From a checkpoint of a small transformer trained on Wikipedia.
Size: width 384, 26M parameters.
MLP neurons of a small language model. Each row is named by its layer, matrix (up: input weights) and neuron, and shows model dimensions 16-111. Each number is 200 + 30 x the weight over its row's rms, rounded and kept within 0 to 999.
After each neuron's rows, "fires after" lists the tokens most often just before its 100 highest values on Wikipedia text that the model never trained on. A number after a token or word is its count.

L7.up793,215,248,222,182,176,241,165,203,203,249,229,151,185,207,197,218,169,247,182,174,202,260,192,198,181,203,165,171,234,166,237,248,172,176,209,183,225,185,174,264,203,176,190,195,180,212,206,129,263,276,211,249,233,174,164,204,208,243,181,183,210,198,223,197,233,252,239,199,198,196,260,180,199,208,172,154,226,144,222,268,188,195,232,213,186,150,197,125,193,185,212,217,216,228,182,269
fires after: "2" 28, "em" 13, "1" 8, "7" 7, "ad" 7, " se" 5

L5.up253,162,149,214,220,225,194,278,168,187,207,239,210,194,205,158,154,150,255,239,184,185,215,167,204,240,246,208,186,180,189,193,200,186,160,132,220,188,227,253,187,218,191,179,212,204,175,179,182,247,197,272,229,214,175,162,209,213,211,209,184,136,201,203,215,163,208,244,184,223,190,211,232,171,206,233,179,196,171,218,264,220,226,169,166,197,223,166,256,280,205,185,239,216,191,192,195
fires after: " D" 16, "ed" 11, "o" 10, "ra" 8, " d" 7

L5.up1385,180,231,210,204,197,157,193,156,165,207,202,191,187,245,189,158,184,117,222,160,199,193,132,202,193,183,237,167,261,219,189,178,201,168,161,229,196,232,197,167,234,218,214,244,238,159,225,201,179,206,237,172,174,206,206,275,190,182,226,239,175,214,241,200,246,247,203,252,211,180,205,240,191,195,193,180,212,198,173,199,219,205,168,189,127,217,155,243,180,179,219,234,225,180,140,164
fires after: " d" 17, " D" 12, "od" 11, "re" 7, "i" 7, "ri" 4

L7.up1430,174,198,236,190,199,232,231,177,197,220,217,236,177,237,208,155,175,221,212,196,131,124,212,222,160,136,172,200,141,204,183,204,198,181,212,210,172,229,248,208,224,221,224,223,228,170,186,209,203,168,205,197,224,137,246,218,251,233,271,253,239,240,189,190,210,198,183,261,204,133,246,257,161,159,181,222,230,182,205,210,203,209,209,175,189,184,226,209,161,237,231,236,166,170,223,246
fires after: "i" 25, "ri" 16, "1" 9, "u" 6, "l" 4

L5.up347,215,190,233,167,211,188,190,257,163,242,254,248,190,198,183,194,208,243,239,172,184,183,170,179,228,231,178,139,184,173,163,201,225,190,163,183,208,211,206,233,206,197,190,204,207,114,193,186,201,163,214,243,183,210,193,235,231,219,158,207,207,213,234,253,200,190,187,164,254,203,251,204,228,189,170,170,244,204,103,207,219,166,239,171,219,177,168,241,242,124,171,254,209,221,203,183
fires after: " ex" 20, " St" 8, " f" 8, " w" 5, " feat" 5, " F" 5

L5.up1047,254,154,233,166,209,186,240,201,165,221,192,187,206,185,227,252,233,201,241,191,235,210,150,252,212,192,197,200,204,206,179,227,214,159,142,258,202,151,186,243,220,222,189,232,256,114,210,136,212,194,151,215,183,229,197,210,211,277,232,188,191,193,215,181,183,208,169,174,179,194,215,210,200,191,176,228,206,230,200,208,129,181,213,201,180,209,171,234,163,206,194,182,242,201,257,238
fires after: " In" 30, " in" 10, " ex" 9, "In" 6, " add" 5, " re" 5

L5.up1185,223,200,183,193,207,211,208,190,211,213,248,211,202,239,173,165,217,205,224,212,179,211,199,188,203,173,221,261,189,230,237,222,143,195,256,224,194,168,131,220,174,178,248,170,229,208,211,167,109,224,153,179,217,208,187,200,211,212,196,189,211,228,213,193,206,168,184,179,212,211,211,213,163,189,210,234,242,177,229,169,172,270,239,197,161,195,231,222,186,197,194,220,228,196,149,180
fires after: " m" 17, " M" 10, " p" 10, " P" 7, "M" 5, " v" 5

L7.up1509,252,195,203,193,211,139,203,232,246,212,213,162,219,197,168,236,186,241,196,175,169,206,164,200,263,228,241,215,224,159,205,230,252,204,168,200,220,208,185,233,195,213,224,210,204,169,137,153,240,202,227,256,184,186,187,200,208,155,223,208,203,205,208,157,253,238,206,213,203,160,229,204,156,195,165,196,209,244,203,200,171,196,244,158,212,162,266,176,182,195,201,187,215,178,194,203
fires after: "9" 74, "ad" 9, "ac" 7

L5.up1531,233,198,242,209,191,210,176,179,231,144,175,223,207,208,217,158,205,240,172,211,200,189,209,188,178,168,176,238,241,231,203,205,214,209,219,203,217,113,118,172,184,238,232,211,245,175,188,205,285,194,196,215,217,177,224,193,178,176,185,179,202,218,194,179,250,235,185,214,169,212,195,200,243,185,204,234,188,213,182,189,200,191,147,194,178,180,149,192,158,170,151,227,261,187,201,192
fires after: " the" 43, " in" 7, " of" 6, " to" 5, "," 4

L7.up1102,197,183,222,242,183,230,239,225,199,195,206,213,182,164,147,140,237,186,233,242,222,182,209,212,210,88,194,252,237,214,209,221,226,214,199,219,198,133,207,171,222,219,191,235,205,223,183,199,239,201,196,159,234,156,229,218,219,147,216,201,189,212,225,173,163,195,168,166,193,201,214,231,170,186,212,207,143,198,214,189,169,184,159,210,186,135,204,262,223,204,143,192,182,190,166,203
fires after: " T" 17, "ir" 9, " t" 9, " H" 8, " h" 7

L7.up923,233,195,191,177,196,179,246,191,210,263,146,220,184,235,176,262,212,205,263,216,238,164,197,259,183,201,176,234,172,177,171,211,240,167,197,179,197,244,208,186,171,250,131,209,183,155,208,215,271,188,174,170,149,176,180,167,182,212,205,221,154,197,195,211,224,190,241,240,218,202,224,172,204,167,235,196,207,219,213,206,183,228,232,181,141,222,220,219,225,246,190,231,192,196,250,161
fires after: "\n" 57, " ." 11, " U" 9, "." 8

L5.up1138,221,221,201,137,234,241,219,213,230,209,185,179,191,248,193,196,219,192,156,191,163,198,190,185,189,204,192,221,245,168,245,185,230,133,194,193,185,232,162,213,184,234,208,191,180,205,159,213,137,196,182,188,262,171,239,225,162,168,219,205,195,201,175,193,247,125,150,131,229,210,250,160,138,230,167,140,227,178,211,164,182,204,229,208,223,184,208,167,129,224,251,177,228,235,171,209
fires after: " p" 16, " P" 15, " d" 8, "st" 7, " sp" 6, "P" 6

L7.up109,177,190,222,211,221,213,216,192,173,160,160,230,188,256,216,252,203,173,141,192,221,255,233,225,216,213,191,157,242,161,154,202,190,204,220,134,235,205,206,176,140,211,154,230,165,255,172,191,195,206,237,172,193,202,205,177,186,223,221,172,207,222,197,224,236,225,187,232,229,213,203,159,225,168,182,175,173,186,214,164,218,221,183,189,184,211,200,165,149,209,234,181,173,195,236,201
fires after: " B" 15, "," 14, " b" 11, "b" 10, " g" 7, " h" 6

L10.up345,212,167,160,148,189,197,208,215,190,207,172,201,254,151,206,229,158,186,220,236,192,179,188,225,191,224,164,207,198,194,199,228,236,184,250,205,190,160,160,179,212,218,197,183,180,160,187,211,241,216,217,224,228,126,224,300,254,164,206,213,151,191,228,110,206,180,243,212,196,246,227,179,160,211,160,145,165,229,182,202,188,198,211,187,233,263,235,246,230,189,195,199,236,197,236,235
fires after: " K" 21, " T" 9, " S" 9, " s" 5, "ian" 4, "an" 4

L5.up398,195,186,193,164,221,258,191,159,269,223,227,229,217,156,157,202,256,168,210,218,262,218,235,159,246,183,216,220,218,220,207,224,204,197,231,172,188,211,232,209,215,165,212,211,203,111,217,140,205,239,210,162,210,241,232,152,188,163,200,223,223,211,206,244,209,142,201,172,167,223,223,186,174,208,125,156,160,273,156,141,224,201,216,198,218,238,209,209,224,284,229,238,202,151,213,150
fires after: " N" 26, " n" 17, "R" 10, " E" 9, " c" 8, "E" 7

L7.up130,243,251,207,258,145,221,205,193,139,231,169,233,204,152,219,204,202,202,184,224,196,181,197,214,239,195,216,240,228,239,248,203,195,187,252,146,214,210,166,198,185,265,190,172,222,228,202,230,224,182,197,163,202,203,229,204,217,178,226,166,196,159,236,189,182,195,141,231,194,173,226,180,212,152,208,176,174,209,255,156,164,176,183,242,189,215,247,145,210,243,176,215,247,168,207,232
fires after: " h" 30, " H" 13, " Y" 7

L7.up781,213,225,191,211,241,172,226,146,247,172,205,217,188,132,181,211,230,170,229,220,221,156,198,179,206,166,228,225,176,207,182,177,228,164,214,209,196,187,178,233,178,172,171,228,204,197,199,180,197,216,250,208,213,208,225,193,248,195,227,209,228,212,229,190,216,241,230,242,190,182,209,202,236,204,120,230,172,196,123,232,168,217,167,169,267,219,215,179,205,213,171,204,182,185,169,154
fires after: " M" 16, " P" 12, "N" 11, " N" 11, " B" 11, " D" 7

L10.up1101,233,210,227,201,192,250,241,191,213,195,275,200,204,177,224,184,205,228,225,230,193,178,205,199,163,230,163,264,242,170,217,216,191,149,165,198,187,189,169,168,250,197,182,214,168,211,189,220,176,156,190,194,230,170,185,206,198,240,211,185,216,259,294,198,236,200,159,205,164,231,228,252,203,233,181,222,245,214,167,181,206,199,131,195,213,180,212,200,194,200,183,186,196,200,214,219
fires after: " |" 17, " \"" 10, " the" 9, " of" 8, "od" 5, "ri" 4

L5.up1420,170,200,166,230,213,216,197,152,187,150,209,245,197,177,179,210,166,170,215,222,154,183,185,194,214,196,172,223,231,207,280,201,169,129,188,162,182,164,188,198,172,233,222,187,162,247,223,195,205,191,156,173,222,221,242,214,223,219,168,210,203,201,186,205,178,211,126,208,268,180,232,207,194,154,181,208,136,267,253,229,206,216,248,200,237,187,245,206,178,192,244,218,189,228,186,206
fires after: " it" 15, " was" 12, " bec" 8, " its" 6, " us" 6, "it" 6

L5.up776,220,177,201,208,189,212,206,203,168,234,178,232,162,209,255,206,190,183,206,193,216,223,224,256,216,152,192,189,259,180,181,205,177,184,222,201,182,225,151,189,203,182,209,175,152,185,208,191,181,180,209,210,186,170,180,236,226,206,184,169,186,140,158,140,207,250,191,205,161,211,173,252,196,198,228,226,218,224,186,228,179,160,203,222,199,230,146,190,150,169,171,161,207,210,191,249
fires after: " in" 32, "ing" 8, " In" 6, " of" 6, " add" 5

L7.up640,204,174,251,204,200,165,259,218,220,200,113,219,191,173,179,213,175,197,226,231,166,194,206,208,207,162,137,156,208,224,198,148,135,165,227,190,221,165,175,229,202,156,170,210,198,179,172,150,182,218,159,162,209,239,191,214,178,229,196,215,182,266,205,198,207,212,215,192,141,218,221,148,130,240,208,220,202,159,216,245,193,159,157,177,221,178,201,185,146,183,183,155,222,268,184,203
fires after: "," 32, " as" 11, "." 8, " ." 6, "a" 5, ":" 5

L7.up891,210,242,182,211,196,163,133,183,188,226,206,308,200,211,187,251,221,244,245,134,248,234,191,165,160,159,255,145,187,195,205,199,245,173,194,255,202,208,183,204,197,220,191,172,152,176,250,226,205,140,174,198,204,207,210,184,176,190,239,238,215,201,210,218,245,212,218,180,182,256,165,166,212,205,190,250,182,214,181,184,198,198,162,160,222,259,164,181,180,173,161,266,240,191,178,185
fires after: " f" 27, " F" 20, " B" 10, "ir" 5

L10.up1523,197,222,221,223,176,241,242,167,192,224,217,144,235,227,186,207,190,180,186,201,183,194,199,152,245,190,165,201,181,203,185,265,193,179,245,195,236,185,208,245,274,216,256,269,211,232,254,197,251,210,201,216,229,120,229,163,227,215,172,161,163,202,174,207,214,141,187,180,189,178,215,141,216,166,225,210,165,194,165,186,166,190,211,201,164,238,251,163,208,135,204,190,134,128,220,213
fires after: "\n" 18, " G" 15, " H" 11, " W" 7, "G" 4, " B" 4

L5.up287,202,207,208,212,206,168,196,213,110,190,241,215,223,206,236,149,188,169,240,213,176,214,178,203,172,166,206,155,194,154,218,175,233,189,199,196,218,193,139,171,162,218,189,149,210,179,153,206,218,220,215,189,226,208,222,140,126,213,185,194,193,245,202,216,197,207,206,162,181,241,172,167,206,223,218,231,182,125,161,207,219,190,226,203,196,198,201,214,156,136,140,198,179,221,219,250
fires after: " F" 33, " f" 25, "ff" 10, "F" 6, "f" 5

L5.up260,218,192,196,192,223,179,238,166,158,199,229,239,205,215,209,226,253,221,251,188,149,146,252,183,170,208,219,167,215,207,167,141,188,222,314,176,189,213,230,191,177,169,219,199,189,163,223,187,200,199,185,195,214,237,149,192,194,242,206,212,165,199,168,253,206,235,177,267,186,220,157,184,203,219,174,178,255,239,225,248,153,226,165,194,170,193,231,210,191,240,200,249,193,205,192,243
fires after: "o" 21, "u" 13, "ra" 7, "a" 5, "i" 5

L5.up786,161,199,198,219,162,219,142,196,221,219,221,241,265,189,183,156,193,161,210,165,167,190,207,251,153,163,218,241,213,232,242,160,213,184,219,165,162,199,248,156,226,234,189,208,223,216,188,197,214,194,193,202,226,173,184,186,161,229,238,203,184,173,175,161,199,195,214,200,183,192,249,194,212,206,223,186,154,191,269,176,181,212,218,207,194,201,194,207,163,207,195,156,243,213,178,185
fires after: "ort" 16, "im" 16, " ext" 11, "at" 7, "it" 6, " pro" 5

L7.up1519,183,167,182,170,165,218,133,177,183,193,224,205,171,213,199,178,231,222,247,207,195,166,233,190,207,219,230,202,221,251,210,210,213,178,237,168,193,186,232,189,224,149,223,211,163,215,203,206,268,211,234,231,146,222,192,171,222,290,226,182,134,167,179,193,178,234,225,192,199,230,177,233,153,176,169,165,241,218,235,195,184,152,227,155,209,255,155,227,135,210,182,206,176,178,170,215
fires after: " se" 14, " w" 13, "'" 10, " t" 6, "et" 5, "ed" 5

L5.up1046,235,224,194,202,206,235,198,181,187,238,162,234,257,226,168,183,192,158,213,219,235,193,158,168,201,167,185,203,234,191,181,212,203,122,208,202,197,174,176,215,185,179,155,237,178,184,226,196,222,213,181,214,194,205,183,197,220,168,229,181,226,145,199,192,201,162,212,213,185,176,194,209,181,226,166,167,170,212,204,195,190,203,194,188,236,213,222,206,115,210,193,203,161,134,249,166
fires after: " W" 29, " N" 10, " S" 10, " s" 9, " B" 6, " E" 5